MLP neurons of a small language model. Each row is named by its layer, matrix (gate and up: input weights; down: output weights) and neuron, and shows model dimensions 80-175. Each number is 128 + 24 x the weight over its row's rms, rounded and kept within 0 to 255. A neuron's up and down rows have the sign that makes its largest values positive.
After each neuron's rows, "fires before" lists the tokens most often just after its 100 highest values on Wikipedia text that the model never trained on; "fires on" lists the tokens most often at its 100 highest values on Wikipedia text that the model never trained on. A number after a token or word is its count.

L5.gate326 [152 140 116 138 113 125 105 145 123 105 152 157 125 139 161 153 102 125 146 159 129 114 142 121 136 108 161 191 112 129 135 117 124 178 138 142 163 100 112 117 154 138 154 140 119 160  71 105 170 117 134 101 119 115 137 137 180 137 132 122 149 154 117  75 179 118 116 150 134 113 129 135 153 113 149 160 148 102 154 148 112 119 116 172 138 114 110 134 127 101 156 194 150 151  77  98]
L5.up326 [119 118 134 104 112  93 114 116 109 124 104 122 131  93 154 124  88 106 105  76 112 140 113 148  85 160 144 138  90 126 124 100 146 123 126 126 112  81 128 100 118 144 130 139 109 105 125 129 130 165  92 154 152 117 115 104 156 142 103 120 142 104  98 116 137 118 141 106  90 148 151 115 133 101  99 106 107 131 111 120 120 123 136 130  97 178 102 130 109 102  69  95 187 100 123 117]
L5.down326 [141 142 136 130 133 111 160 166 151 162 148 149 142 100  82 148 156 130  98 162 177 127 126 134 129 123  97 167 121 124 192 125 138 104 136 128 123 139 135 134 132 176 143 145 143 139 131 128 139 165 133  95 105 127 148 100 104 117 117 174 131 126 152 121 139 152  79 155 123 113 112 144 142 143 106  97 160  63  93 133 135 128  94 121 142  95 107 159 117 140 133 133 116 169 111 201]
fires before: "ed" 17, "e" 10, "t" 9, "il" 8, "ing" 7, "es" 6
fires on: "b" 33, "z" 14, "m" 13, "f" 7, "t" 6

L2.gate385 [120  99 122  68  89 158 132 131 131  79 121 125 129 148 127 169 118 142  95 135  52 130  94 134 142 113 113 164  91 160 165 135 110 180 119 137 159  95  98 164 107 146 124 125 113 120  93 120  97 143 149 127 122 179 137 131 106 106 128 127 121 155 139 129 133 100 149 121 150 152 131 149 112 133 122  99 110 148 131  98 102 176 155 130 122 115  54 123 139 147  83 161 137 130  92 117]
L2.up385 [139 129 153 118 131 156 117 140 110  98 101 122 119 161 118 149 155 135 130 111  94 149 130 120 121  78 123 181 110 143 134 134 123 120 134 117 118 134 121 159 106 180 133 115 123 114 117 142 108 138 162 154  66 170 105 122 121 121 132 124 148 152 142 142 114 138 138 159 159 168 179 124  83 150  87  60 168 151 126 105  75 142 128  81 100 126  88  84 144 120  85 153 121 113 136 106]
L2.down385 [111 125 134 159 105 143 117 136 127  89 125 129 100 157 138 183 114 126 147 139 132 177 120 119 127 103 127 194 102 150 119 137 133 123 148 136 119 147 192 115 129 140 136 174 125 102 105 148 146  69 147 137 110 151 144 130 148  99 156 133 129 113 117 187  91 160  82 112 146 105 132 137 133 168  93  86 102 171  86 125 113 102 100  94 132 121 118 111 127 114 116 137 123 134 138  76]
fires before: "o" 14, "os" 11, "ear" 11, "\n" 10, "ro" 10, "s" 9
fires on: "pp" 81, "=" 19

L5.gate16 [120 106 157 143 162 130 130  99  98 145 118 130 139  99 110 180 118 153  97 139 123 122 124 136  96 140 156 134 112 128 108 158 132 112  96 138 130 134  93 110 133 143 110 140 113 114 139  94 107 191 148 115 134 154 115  87 107 129 148 148 121 145 118  79 151 164  84 155 155 158 141 152 122 171 117 116 116 112 115 112 102 199  85 123 153 143  92  98 119 126 163 134 127 112 183 128]
L5.up16 [124 167 120  70 152 145  77 143 124 113 126 112 112 130 135 131 135 146  90 137 116 166  89 148  94 128 119  97 170 156 107 138 125 146 124 111 128 115 152 124 116 131 120 137 106 133 114 130 107 128 123 148 132 169 121 117 111 131 131 128 151 134 131 157 135 120  88  93 115 139  80 172 131 157 147 123  70 125  56 100  92 102 102 113 161 120  90 118 128  98 145 182 145  88 159 120]
L5.down16 [134 141 108 120 136 131 126 172 138 115 145 132 171 152 165 134 113 138  95 123 100 123  83 117 176 131 110 118 155 139 146 119 145 126 123  94 101 106 135 108 113 124 153 171 140 130 138 167 159 137 163 121 116 199 162 100 116 149  72 103 111 101  91  68  92 102 122 118 116 118 136 123  57 126 143 155 125 114 136  81 177 143 164 143 125 129 109 103 123  89 117 106 121 135 135 118]
fires before: "l" 13, "n" 10, "." 10, "r" 7, "m" 6, "d" 5
fires on: " A" 45, " E" 24, " C" 11

L4.gate224 [116 122 169  93 115 121 120 123 137 145 136 123 151 131 136 116  93 113 138 153 140 130 115 102 134 106 112  94 121 157 153 122 164  97 146 142 156 128  99 122  99 121 174 137 123 127 109 150 108 111 142  75 166  93 137  99 155 124 118 137 145 168 137 116 116 126 109 161 136  84 110 138 171 130 133 124 115 123 159 127 142 107 137 110 135 151 145 166 135 120 175  90 139 131 143 103]
L4.up224 [139 175 141 125 121 134 119 124 114 139 135 107 177 136 121  95 103 104 126 138 122 163  77 138 128 125  68 110 103 156 131 126 152 117 170 156 136 142 124 116 128 168 130  96 134 148 128  94 111  76 135  82 152 140 144  73 128  72 120  76 125 145 122 101 140 113 125 127 101 133 154 172 165 142 131 130 106 118 116 129 158 146 153  74  81 162  87 104 124  99 148 134 115 142 179 102]
L4.down224 [130 155 144 123 139 133 136 122  97  85  95 154 148 116 128 129 134 152  98 143  95 120 150  96 124 169 158 139 148 176 129  82 121 133 143 134 152 130  89 123 110 123 110 199 139 152 140 150 151 157 175 116  93 152 148 104 151 165 108 127 119 110 133 146 117 141 134 144 173 102 133 113 113 149 104 146 179 150 134 119 105 105 153 128 110 130 128  70 137 103 132 143 118  89 139  97]
fires before: "th" 33, "f" 11, "n" 6, "m" 6, "ber" 5, " was" 4
fires on: "or" 52, " E" 15, "e" 9, "g" 8, "r" 8, " He" 6

L5.gate489 [135  90 128 135  97 136 120 109  98  80 130 125 171 127 115 144 125 123 153 134 112 125 139 126 167 119 120  96 146 108 162 116 123 121 141 140 154 193 106 114 133 118 143 131 123 132 137 131 106 165 151 106 140 119  95  97 104 170 118 149 105 136 158  95 117 152  88 179 115 120  87 158 168 107  81 143  58 121 107 123  92 111 158 155  99 142 121 146 110  47 160 130 129 146 128 104]
L5.up489 [131 142 113 107 145 117  95 117 117 131 164 148 110  63 140  86 133 164 130 116 143  77 109  70 120 109 135 111  95 144 169 150 121 114 130 114 107 180 109 156 125 149 119 167 147 129 119 140 159 138 134  91 125  79 121 136 139 102 105 102 114  99 117 109 106  85 119 123 129 142 154 127 141 131 140 136 132 145 173  94 169 118 152 166 178 154 156 142 138 139 153 123 108 118 110 134]
L5.down489 [110 110 115 142 156 136 116 107 138  87 116 113 149  81  91 127 131 120 148  82  86 107 101 127 137 121 158 171 147 151 114 126 145 130  91 145 146 131 134 140 102 125 165 146 165 137 104 124 102 129 136 105 140 102 147 106 121 128 114 117 175 157  90 135  97 101  99 141 129 159 106 147  71 111 153 136 134 153 119 105 159 125 133 118 124  76 126 119 148  99 130 147 145  69 149  84]
fires before: "o" 18, "e" 16, "am" 10, "le" 7, "er" 7
fires on: "e" 59, "id" 16, "ed" 8, "en" 6

L5.gate507 [ 82 125 130  96 136 113 133 116 126  74 132 126 152 103 130 104 120 117 128  98 114 140 116 134 137 107 128 136  93 147 128 118 124 154 119  77 171 139 119 128 159 108 164 122 120 132 144 144 135 146 153 117 160 168 147  87 142 155 149 109 111 127 126 143 160 125 107 101 132 140 162 157 156 134  98 181 139 154 142 157 107 133 125 161 163 156 163 106 123 131 113 123 112 104  89 129]
L5.up507 [ 73 171 106 138 125 140 178 126 107 121 115 112 141 122 130 133 165  89 127  75 134 143 101 149 126 141 138  95 163 156 141 151 132 101 135 121 139 173  90 131 133  73 158 171 137 149 118 147 121 131 143 157 173 131 163 130 118 170 121 138 115 108 135 141 142  87 102 129 136 123 116 149  98  98 116 161 100 124 159 130 114 135  98 106 131 127 147  93 118 155 112 151 150 134 156 110]
L5.down507 [126 147 131 125 121  66 109 111 136 107 116 155 145 114  80 139 137 114 150 153  94 144 132 105 148  83  97 142 128 126 150  71 140 128 150 136 179 134  97 116 130 141 144  90 110 107 139 109 123 111 151  78 173 114 118 144 169 131 176  72 146 135 100 151 139  83 122 143 103 128 118 135 134 105 119 114 102 107 130 113  98 173 149 160 127 130 124 135 131  78 153 157 112 139 138 131]
fires before: "ing" 21, " on" 13, "d" 13, "t" 6, " in" 5
fires on: "d" 25, "r" 22, "il" 21, "ed" 17, "t" 10

L3.gate442 [152  95 154 107 109  86 168 124 158  70 116 121 111 141  86 151 145 110 132 133 113 121  94 121 153 112 152 145 120 111 113 128 143 120 121 138 165 113 117 146 111 154 131 176 169 149 119 124 126 101 129 153 129 131  66 153  96 122 143 116  98 151 138 118 145 101 159 119 100 118 156 133 150 160  98  95  83 119 127 126 102 154 125 161 126 131 146  84 139 152 114 111 131 142 136  93]
L3.up442 [140  94 132 119 119 142 189 145 115  97 115 117 134 123 124 176 100 114 155 153 150 123 134 121 169 126 144 144 152  91 106 138 122 111 125  95 143 132 127 110 101 170 199 138 155 133 136 145 120 144 106 124 125 141 137 175  89 186 117 155  90 131 129 159 156 142 150 124  97 112 127 135 145 189  76 125  85 124 106  87 102 154 166 114 121 123 158 100 116  92 166 105  96 131 131 123]
L3.down442 [156  95 148 135 119 128 155 124 137  97 147 131  92 109 143 125 104  92 158 153 131 142 115 110 146 140 142 122 114 120 116  79 101  93 157 117 131 137 139 101  96 176 144 181 175 130 139 146 154 147 155 149 115 140  94  94 119 158 142 118 137 122 118 163 120 138 149 127 127 130 105  97 157 150  86  83 123 140  88  68 173 143 130 173 137 112 126 187 106 127 121 103 124  92 169 162]
fires before: "-" 58, "\n" 41
fires on: "\n" 99

L4.gate210 [135  83 164 158 118 138 164 107 134 146 155  92 138 147 139 194 133 157 149 131 103 148 137 124 113 137 116 112 151 173 172 132 141 112  98 110 149  88 126 131 157  90 151 133 120 152 133  90 134 167 120 127  96 129 134 120 145 122 118 133 125  97 131 131 124  93 146 122 130 181 138 134 126 144 115  81 110 100 178 105  90 118 156 142 152 126 115  97 130 138 109 134 125  96  97 118]
L4.up210 [143  73 138 118  85 135 157 150 109 156 143 125 137 123  86 176 114 115 161  85 172 122 130 154 101 119 127 138 122 155 135 119  91 123 133 104  95 134 107 109 144 148 153 129 100 135 103  70 130 127 117 181  82 131 164 106 113 136 171 132 145 118 109 145 151 140 133 143 116 155 120 139 101 180  88 119 126 156 158 106 157 114 103 145 139 115 173 152 105 100 128 127 117 163 129  95]
L4.down210 [135 147  88 117  68 171 166 146  99 136 118 117 130 138 149 170 118 113 118 163 130 155 131 129 124 149 118 105 171 174 147 128  71 123 148 136 130 144 132  93 125 138 133 137 158 129 124 106 146 128 134 128 137 147 184 114  75 125 132 141  90  99 130 133 110  98 121 153 170 160 147 131  81 119 161 127 125  95 136 171  97  51 136 166 136  96 123 126 123 113 115 140 119 113 161 171]
fires before: "o" 22, "ear" 18, "ro" 15, "l" 10, "ing" 7, "ed" 5
fires on: "pp" 67, "iv" 11, "and" 7

L4.gate192 [122 143  81 124 157 129  95 128  99 122 130 140 110 124 134 136 148 136 107 107  90 131 154 140 134 134 127 137 145 152 161 128 176  91 110 152 135 103 127  85 136 177 147 125 148 143 117 125 138  77 125 134 165 136  77 115 132 130 131 168 118 157 169  88 155 126  94 120 137 116 152 172 165 132 115 123 152  89 129 142  71 140 101 181 170 139 113 109 102 154 108 107 119 139 112 146]
L4.up192 [109 162 124 145  87 138 146 149 127 148  95 136 158 127 129 142 124 148 130 109 130  84 144 166 129 157 179 116 169 131 143 124 137 113 113 121 131 128 124 119  74 146 118 148 119 119 138 140 144 120 111 138 133 113 129 114  87 175 150 139 130  90 165  96  87 137 118 127 155 131 151 126 175 108 142 123 136  90 128 127 105 148 114 141  81 118 122 129 128 148  94  97 132 152 109 124]
L4.down192 [133 146 120  83 126 129  77 131 123 153 143 100 121 125 100 154 106 142 106  91 113 140 141 126 148  93 148  81 128 167 101  65 127 138 157 145 156 109 131 128 109 141 133 154 111 153 125 127 141 124 130 103 101 132 149 133 121 170 117 121  93 115 128 100 111 129  81 172 147 106 106 113 168 104 174 164 123 122  99 110 147  90 132  62 110 124 139 119 102 136 124  96 121 166 144 139]
fires before: "her" 34, "t" 13, "al" 11, "a" 9
fires on: "t" 65, "et" 27

L2.gate358 [136  79 156 108 120 107 115 162  98 118 155 145 107 119 119 134 104 127 138 149 120  83 150 118 128 152 132 106 141 124 127 166 155 141 119 140 159 122 124  97 106 149 111  74 148 116 179 105  99 107 116  83 114 138  67 154 102  96 175 108 136  91  94 127 121  99 155 115 113 135 143 175  80 111 117 151 143 115 155  95 118 156 129 180 132 143 114 149 158 133 119 159 118 146 135  97]
L2.up358 [124 146 122 139  94  94 142 122 103 119 167 115 129 120 144 135  93 143 132 140 109 107  82 127 140 109  93 169 119 139 163 185  86 120 123 134 176  98 138 120 108 175 134 119 142 118 122 127  94 139 138 129 117 140 136 141 158 127 106 126 122 121 134 135 119 106 102 124 123 151 128 137 185 168 170 108 122  98  60 117  64 157 161 127 136  88 118 104 138 146 151 137  94  95 107 167]
L2.down358 [164 101 141 103 106 136  89 117 102 104 129 110 102  95 141 137 144 129 114 140 145 119 119  89 178 121 155 148 126 140 152 156 138 145 148 140  93 101 131 157 131 112 111 149 138 144 150 137 111 157 134 160 140 128 132  91  84 205 134 111 130  93 131 126 180 171 112 138 123 112 115  98 157 147 109  89 134 153 102 113 112 134 159 156 135 146 106 115 121 143 114 149 139 108 115 134]
fires before: "|" 27, "\n" 23, "-" 17, "1" 5, "\"" 4
fires on: "\n" 100

L5.gate108 [146 103 125 137 141 108 157 125 149 123 153 116 123 146  95 133 166 104 141 138  89 129 155 107 152 143 128  68 107 146  89 124 144  86 106 135 133 125 127 136 175 137 149 150 117 145  99  43 133 133 119 127 164 121 168  76 155 117 153 149 117 174 158 112 118  85 122 145 133 128 158 152 129 166 126 114  95 118 133 130 147 103 107 132 143 144 102 139 116 139 180 115 108 147 115 104]
L5.up108 [126 116 122 150 130 122 127 143 117 135 140 133 146 151 140 130 138 114 112 113  79 108 113 151 101 130  97 109 158 108 136 119 113  88 154 143 130 147 125 127 161 104 149 165 136 114 125  98  68 122 169 103 126 118 128 113 108 137 132 156 153 154 154 115  97 139  95 127 146 120 131 103 106 118 124 100 140 126 157 149 121 129 135 118 130 150  78 149  82 135 147 141  85 147 164 118]
L5.down108 [145 162 140  81 162  95 142  97 147  67 145 100 100 177 166 147 146 129 102 127 160 110 124 141 143  85 111 100 109 135 110 108 132  86 188 136  95 139 119 113 121 137 174 158 125 111  72 162 137 111 140 142  83 142 122 132  92 161 144 137  97 110 151 122 152 129 117 138 110 134 140 161 134 128 138 120 120 168 113 107 129 119 148 113 173 123 114 122 175 106 106 138 111  99 114 127]
fires before: "id" 14, "al" 12, "=" 11, "t" 8, "ic" 8
fires on: "\n" 16, "and" 14, "en" 14, "ed" 13, "ric" 11, "us" 8

L5.gate148 [138  87 103 131 157 128 159  98 138 122 141 133  93 108  96 145 109 143 134  95 142 120  91 138 134  96 149 123 146 126 175  89 193 149 131 130 171 125 106 144 139  95  97 154 109 202 159 103 162 141 124 117 152 108  80 130  98 155 146 179 123 121 121 111 158 129 112 124 186  81 163 124 114 124 123 126 137  96  76 128 140 119 149 120 130 154 137 133 132 128 118 122 121 130 100  96]
L5.up148 [131 115 148 129 131 106 139 133 110 154 127 129 178 124 133 154 109 101 151 108 139 130 164 138 111 130 120 160 151 118 147 126 101 100 139 106 132 128 120 124 120 169 129 179  90 132 152 136  85 139 137 128 146  89 104 126 106 146 172 133 124 138 121 116 134 106 133 145 152  95 128 149 117 122 106  93 138 131 115 124 109 144 109 151 127 133 126 108 163 159 157 105 133 114 134 125]
L5.down148 [118 166 160 141 152  96 129 146  77 168 126 126 164 137  98 141  73 129  77 137  94 135 113 155 131 131 170 135 124  76 154 143 110 153 139 116  96  75  99 107  85 128 155 125 122 143 156 134 137 119 124  96 101  94 135 132 131  98 123 128 143 126 109 144 152 112 154 128 116 147 156 104  90 115  96 127 177 101 156 164 158 131 129 144 120 109 141  76 109 142 138 155 111 128 121 101]
fires before: " the" 15, "ter" 14, "t" 10, "ad" 8, "w" 7, " " 5
fires on: "an" 29, "ro" 21, "t" 18, "f" 14, "ing" 9, "y" 4

L4.gate80 [118 131  96  91 122 128 135 141 108 115 126  92 124  99 156 135 143 175 105 126 104 140  99 147 124 116 150 146 157 152 157  91 157 122 100 156 147 150 113 152 127 152  97 170  83 113 106 117 152 117 116 131 141  76 125 139  89 120 129 127 129 134 142  78 122  98 150 138 127 156 127 126 131 116 100 114 112 129 105 129 127 115 102 131 144 165 115 130 154 119 149 124 175 117 127  88]
L4.up80 [ 96 129  78  84  92 120 159 138 126 148 112 155 129  92 151 137 136 123 120 105 102 139 118 167 139 136 101 149 125 118 142  85  89 143 108 108 121 125 110  99 138 135 110 142 137 123 160 157 138 121  98 108 135 144 131 125 119 163 174 178 106 127 108  95 121 162 114 158 155 118 112 122 154 115 107 156  89 130 110 121 137 141  97 179 158 163 104 144 154 133 161 130 163 105 160 104]
L4.down80 [138 153 109 121  94 120  72 146  94 154 123 134 133 153 157 122 107  82  99  92  96 118 116 113 119 164 103 145 148 122  90 113 159 116 129 126 118 114  85 135 121 131 102 138 119 126 142 121 124 120 166 137 146 106 110 100 113 162 184 145  85 115 151 166 132 159 146 103 147 133 130 119 136 137 141 152 122 120 160 110 143 125 128 150 162 125 146 112 107 122 142 124 121  88 155 159]
fires before: "ic" 31, "ember" 17, "y" 15, "is" 11, "ish" 9, "os" 6
fires on: "l" 56, "an" 20, "t" 17, "art" 5

L2.gate436 [134 109 128  94  85 126 113 153 144 102 128 106 107  76  70 151 163 114 165 142 104 101 155 145 133 132 129 140 121 143 154 132  85 120 133 161 155 142 147 122  99 100 128 121 117 146 142 157 148 132  92 124 122 108 132 162 158 127 146 128 113 119 158 114 131 176 112 122 159 151 111 146 119 110 129  79 125 165 123 148 112 123 164 118 149 188 103 109 167 130 159 143 127 116 157 127]
L2.up436 [155 112 100 109  92 149 118 151 123 105  90 153 154 125 142 114 151 134 109 151 100 140 147  79  82 106 135 140 121 143 121 135 134 136 121 133 162 156 130 105 115  72 138 148  96 156 100 133 150 139 103 133 152 141 115 117 127 140 158  95 138  95 133 109  90 129 148  99 135 123  97 156 113  93 157 135 126 137 125 143 138 126 152 122 135 184 101  97 197  99 123 110 121 112  92 147]
L2.down436 [121 122 135 135  92 141 139 156 120 103 137 149 160 140 132 143 164 153 140 141 133 155 134 172 113 115 136 111  95  85 144 145 134 100 100 143 121 154 167  86 132 109 123 125 159 169 115 144 182 158  72 120 117  88 136 123 157 140 104 118 146 111 119 132  99 161 163 138 143 151 119 137 101 114 151 160 124 116  96 153 130 153 140 125 162 139  66  77 184 135 144 128 108 147 117 146]
fires before: "ic" 21, "ect" 11, "a" 7, "er" 7, "il" 4
fires on: "ff" 87, "and" 6, "her" 4

L4.gate504 [103 153 105 162 140 128  92 124 130 109  98 127 102 131 120 111  92 109  99 106  88 118 129 114 168 141 132 123 122 117 131 129 128 131 154 131 151  98 153 134 152  99 176 154  96 134 113 148 192 105 117  96 141 123 147 104 131  98 125 125  80 129 169 144 141 145 116 103 122 130 135 128 132 147  95 101 102 119 141 106 114 160 146 137 123 123 148 129  85 102 101 111 105 117 101  93]
L4.up504 [126 134 116 132 106  94 118 114 152 140 131 125 127 127 103 123 113  87 139 111  91 140 117 150 114 124 115 163 118 142 122 160 110 131 129 106 132 108  84  90 120 125 132 127 108 113 107  90 109 141 125 150 124 147 126 147 144 168 181 105 103 163 146 171  97 156 131 135 183 129 126 134 117 138 175 152 153 114 148 124  90 158 137 142 101 144 123 120 156 129 102 120 133 124 119 141]
L4.down504 [158 188 120 151 161 138 148 125 119  99 111 115 111 138  95 146 169 137 106 168 121 131 121 112 120 122 126 124 165 179 113 116  92 136 158 168 121 101 114 116 107 158 174 120 106 126 148 134 183 123 125 106 129 132 101 130 140 144 112 163  89 135 128 125 158 137 106  92 166 115 145 111 132  79 107 132 114 129 146 107 129 129 147  93 108 143 152 130 157 185 160 139 122 143  82 121]
fires before: " " 26, " the" 24, "her" 9, "l" 6
fires on: "t" 33, "en" 32, "b" 11, "rom" 7, "y" 6, "f" 4

L3.gate284 [159 131  99 115 146 123 115 121 109 139 138 128 115 203 160 149 124  98 108 109 130 125 126 119 160 120 142 110 117 120 150 125 125 154  71 131 143 136 118 114 119 132 110 149 175  90 115 108 129 105 125  92 180 109 150 104 109  87 126 111 133 147 158 147 131 111 144 149  99 160 151 105 119 130  87 126 131 131  90 115 153 141 129 183 102 114 109 149 139  91 158 127 136 104 169 110]
L3.up284 [118 148 130 110 123 155 139 161 134 128 124 123 179 163 130 172 132 176 132 145 111 108 128 102 129 106 116 152  70 120  89 114 153 135 103 121 149 137 123 129 162 143 139 136  98  89 159 103 102 150 110 108 166 109 147 116 102 165 138 171 145 152 175  38 141 128 144 113 107 109 106 134 165 107 110 107 132 118 148 141 121  86 120 140 110 166 140 155  73 152 136 121 132 126 134 160]
L3.down284 [111 171 115 155 155 142  98 138 141 113 119 131 126 122  95 126 116  99 108 133 113 134 120 113 176 128 104 128 121 124 108 100 115 119 140  94 103  97 133 100 176  82 154 136 111 103 101 126 118 140  96 103  80  81 131 113 139 120 129 142 114 166  94 121  94 160 116 114 132 108 162 136 142 173 129  79 117 107  94 118 125 115 136 123 139 123 116 119  79 164 127 124 114 160  97 132]
fires before: "ct" 39, "-" 5, "T" 4, " A" 4
fires on: "le" 45, " (" 10, "\n" 8, "-" 7, "." 5, " of" 4

L4.gate296 [128 138 161 116 147 110 124 143 153 135  90 148 112 117 126 127  89 134 145 117 161 103 125 140 138 162 183 156 118 151 122 138 168 106 101 137 165 111 109 135 118 134 100 135 175 164  89 152 163 105 110 122  93 147 138 119 109  99 128 124 115 107 123 104 118 111 159 103 134 153  91 134 105 120 125 138 115 150  71 125  77 114 165 114 120 117 163 180 167  99 121 175 122 165 115 117]
L4.up296 [112 130 161 113 134 125 159 150  86  96  64 129 110 117 109 115 121 106 124 150  91 162 135 149 129 141 141 118 109 138 144 119 149 122 107 113 128 142 148 111 108 137 148  75 132  89 134 131 125 145 125 109 123 120 132 153 118 202 108 136 106 104 111 145 154 191  69 125 167 141 140 166 118 173 118 122 161 114 136 104 138 158 123 141  96 157 128 116 133 161 111 129  45 165 147 109]
L4.down296 [139 114 157 137 123 150 119 103 116  59  51 136 154 107 159 122 117 141 103 148  91 120 106 102 140 112 153 136 129 137  98 133 138 104  99 101 145 137 152 129 140 135 146  99 118 142 129 127 109  86 118 108 130 128 163 153 162 117 123  84 117 134 147 164 171 146  79 111 124 108 130 131 143 135 138 115 106 147 125 115 109 171 192 160 161 131  81 141 164 138 124 116 115 122 117 166]
fires before: "-" 32, "\n" 26, " " 8, "|" 6, "===" 4
fires on: "\n" 100

L4.gate68 [ 96 145 179 146 123 135 126 132 131 144  93 153 116 135 149 163  96  90 157 147 129 109 100  94 125 106 140 138 123  87 122 118 131  95 153 117 163 144  90 119 109 159  77 139 158 186 132 126 120 110 110 122 129 156  89 128 105 135 120 132 109 141 128  90 188 125 115 108 143 136 103 165 156 111 127 146 125 178 162 111  88 126 199 131 158 125 151 138 115 108 153 121 143 114 116 125]
L4.up68 [142 123 138 140 106 110 152 159 152 116  84 160 157 119  95 171 110 125 119 140  85 113 111 150 122 140 150 136 138 138 111  67 146 109 136 128 160 163 129 127 118 134 148 135 203 143 142 115  69 162 125 104 129 128 135 126 112 136 130 137 164 177 137 111 166 169 139  88 126 115  95 117 109 118  92 155 124 190 152 120 109 135 128 120 137 100 121 130 154 122 163 139 124  97 158 122]
L4.down68 [135  83 154 135 110 145  67 112 116 148 128 117 137 136 112 173  96  90 163 132 163 114  99 143 123 136 143 189 107 115 156 119  98 128 118  83 130 159 159  92 139 139  88 157 162 135 152 130 131 146 106 137 131 176 126  95 109 174 152 139 132 137 127 160 152 139 129 129  86  99 100 121 120 132 147 143 125 111  96  87 106 135 125 175 103 114 149 180 153 116 115 131 131  92 183 139]
fires before: "-" 72, "\n" 25
fires on: "\n" 97

L4.gate49 [159 128 123 151 134 137 137 138 141  90 108 149 130 131 118 122 103  87 154 122 117  83 112 133 126 110  97 129 148 120  87 119 102 117 168 133  64 186 101  94 142 135 142 140 101 126 100  77 154 109 142 103 124 141 126 124 137 148 134 127 107 114 113 153 123 141 120 117 123 109 114 142 110 123 132 154 106  87 145 131 114  89 142 118 136 126 157 134 117 120 146 122 176 139 121 111]
L4.up49 [132 115 116 103 137 145 115 135 142 114 107 114 133 150 170 122  80 118 139 120 108 128 135 145 182 150 134 130 144 141  91 132 111 167 153  93 141 124 125 128 156 148 145  85 129  88 165 117 107  86 127 166  55 115 105 123 123 125  90  99 118 157  98 160  83 124 110 102 119 121 114 112 131 143 174 155 137 116 126 129 107 120 166 107 109 104 113 118 130 145 108 143 102 146 104 114]
L4.down49 [127  95 137 161 136 136  74 156 121  95 129 125 124 100 143 134 131 126 130 111  97 127 143 117 134 109 166 138 103 113  75 166 135 135 147 164  97 107 130 164 110 126 165 134 152 164 153 118 122 134 137 174 106 132 144  79 104 148 129 107 106 134 176 168  98 130 133 116 138 149  97 141 166 114 139 126  91 115 131 125 100 122 147 157  84 108 100 189  85 184 113 134 142 150 124 136]
fires before: " " 49, "\n" 37
fires on: " |" 100

L2.gate440 [149  88 135 114 139 147 153 103 143 109  91  91 114 120 121 152 139 170 109 148  93 133 135 103 133 171 106 114 121  92 131 133 139 120  64 126 182 151 127 141 149 109  97 119 147 116 135 115 103 169 105 146 102  95 134 101 141 110 129 136 160 170 151 131 123 145 140 150 123  73 141 104 108 175  99 123 132 127 129 140 122 153 129 142 168 103 187 105 142  96 130 129 110 156 115 129]
L2.up440 [159 145 134 121 142 158 140 110 149 127 130 141 144 120  88 115 109  97 112 158 169 129 102 144 142 152 167  88 111  77 122  75 158 129  94 156 153 146  74 127 145  88 123 135 142 145 123  95 119 146 130 164 109 156 142 104 174 106 147 137 147 125 109 125  97 134 145 139 155 110 125 106 109 122 130 121 114 145 123 176 163 170 121 141 145 121 196  94 181 105 135 130 114 105 141 157]
L2.down440 [110 168 121 147 121 152  89 109 132 118 129 122 133 158 138 119 166 182 118 196 173 105 116 159 154 153 158 163  99  95  82 122 122 118 119 132 132 141 105 111 109 114 119 136 145 184 163 130 152 137 153 176  87 178 145 127 140 171  96 117 138 103  94 127 174 115 146 138 133 116 115 125 106 118 129 103 119 169 109 128 137 125 131 129 130 130 118 140 132 127 121 134 112  75 142 136]
fires before: "-" 50, ":" 18, "\n" 8, "ich" 4
fires on: "\n" 61, "ies" 13, " wh" 10, "ame" 5, "ity" 4

L5.gate202 [125 118 188 159 131 128 137 140 115 137 125 146 116 135 140 126 132 152 145 121 111 114 126  93 120 153 147 129 135  86 102 118 145 155 112 216 136 144  85 129 144 153 114 114 161 136 124 116 144 138 126 176 124 162 115 104 119 110 110 124  62 111 139 149 126 160 140 131 128 137  94 118 116 125 114 113 110 134 137 116 101 110 124 161 141 140 157 102 146 142  85 116 128 139 111 107]
L5.up202 [158 160 118 102 100 103 142 154 111 125 134 148 101 116 126 144 157 136 134 149 102 160 131 170 185 156 132 124 132 148 128 133 157 120  97 122 106 151  62 116 126 137 138 150 150 145 109 106 116 136 141 165  87 171 165  90  95 133 152 105  79 121 132 130 112 138 132 119 123 151 101 110  73 171 140 105 127 117 129 104 136 177 118 159 141  82 169 119 128 161 105 115 125 178 131 168]
L5.down202 [115  97 126 107 138 135 103 123 134 114  82 153 156 154 127 180 104 148 110 128 144  77 142 115  88 154 149 150 156 115 150 165 125  81 148 122 115 172 150  90 126 151 115 135 139 126 141 165 175 141 122 100 127 168  81 175 157 113 176 113 115 145 174 140 159 157 167 130 158 146 153 122  80 166 112 130 107 107 113 115 123 140 160 176 162 145 177 164 137  94 141 134 103 108 123 156]
fires before: "\n" 54, "-" 13, "e" 7, "d" 6
fires on: "\n" 72, "on" 15, "ir" 7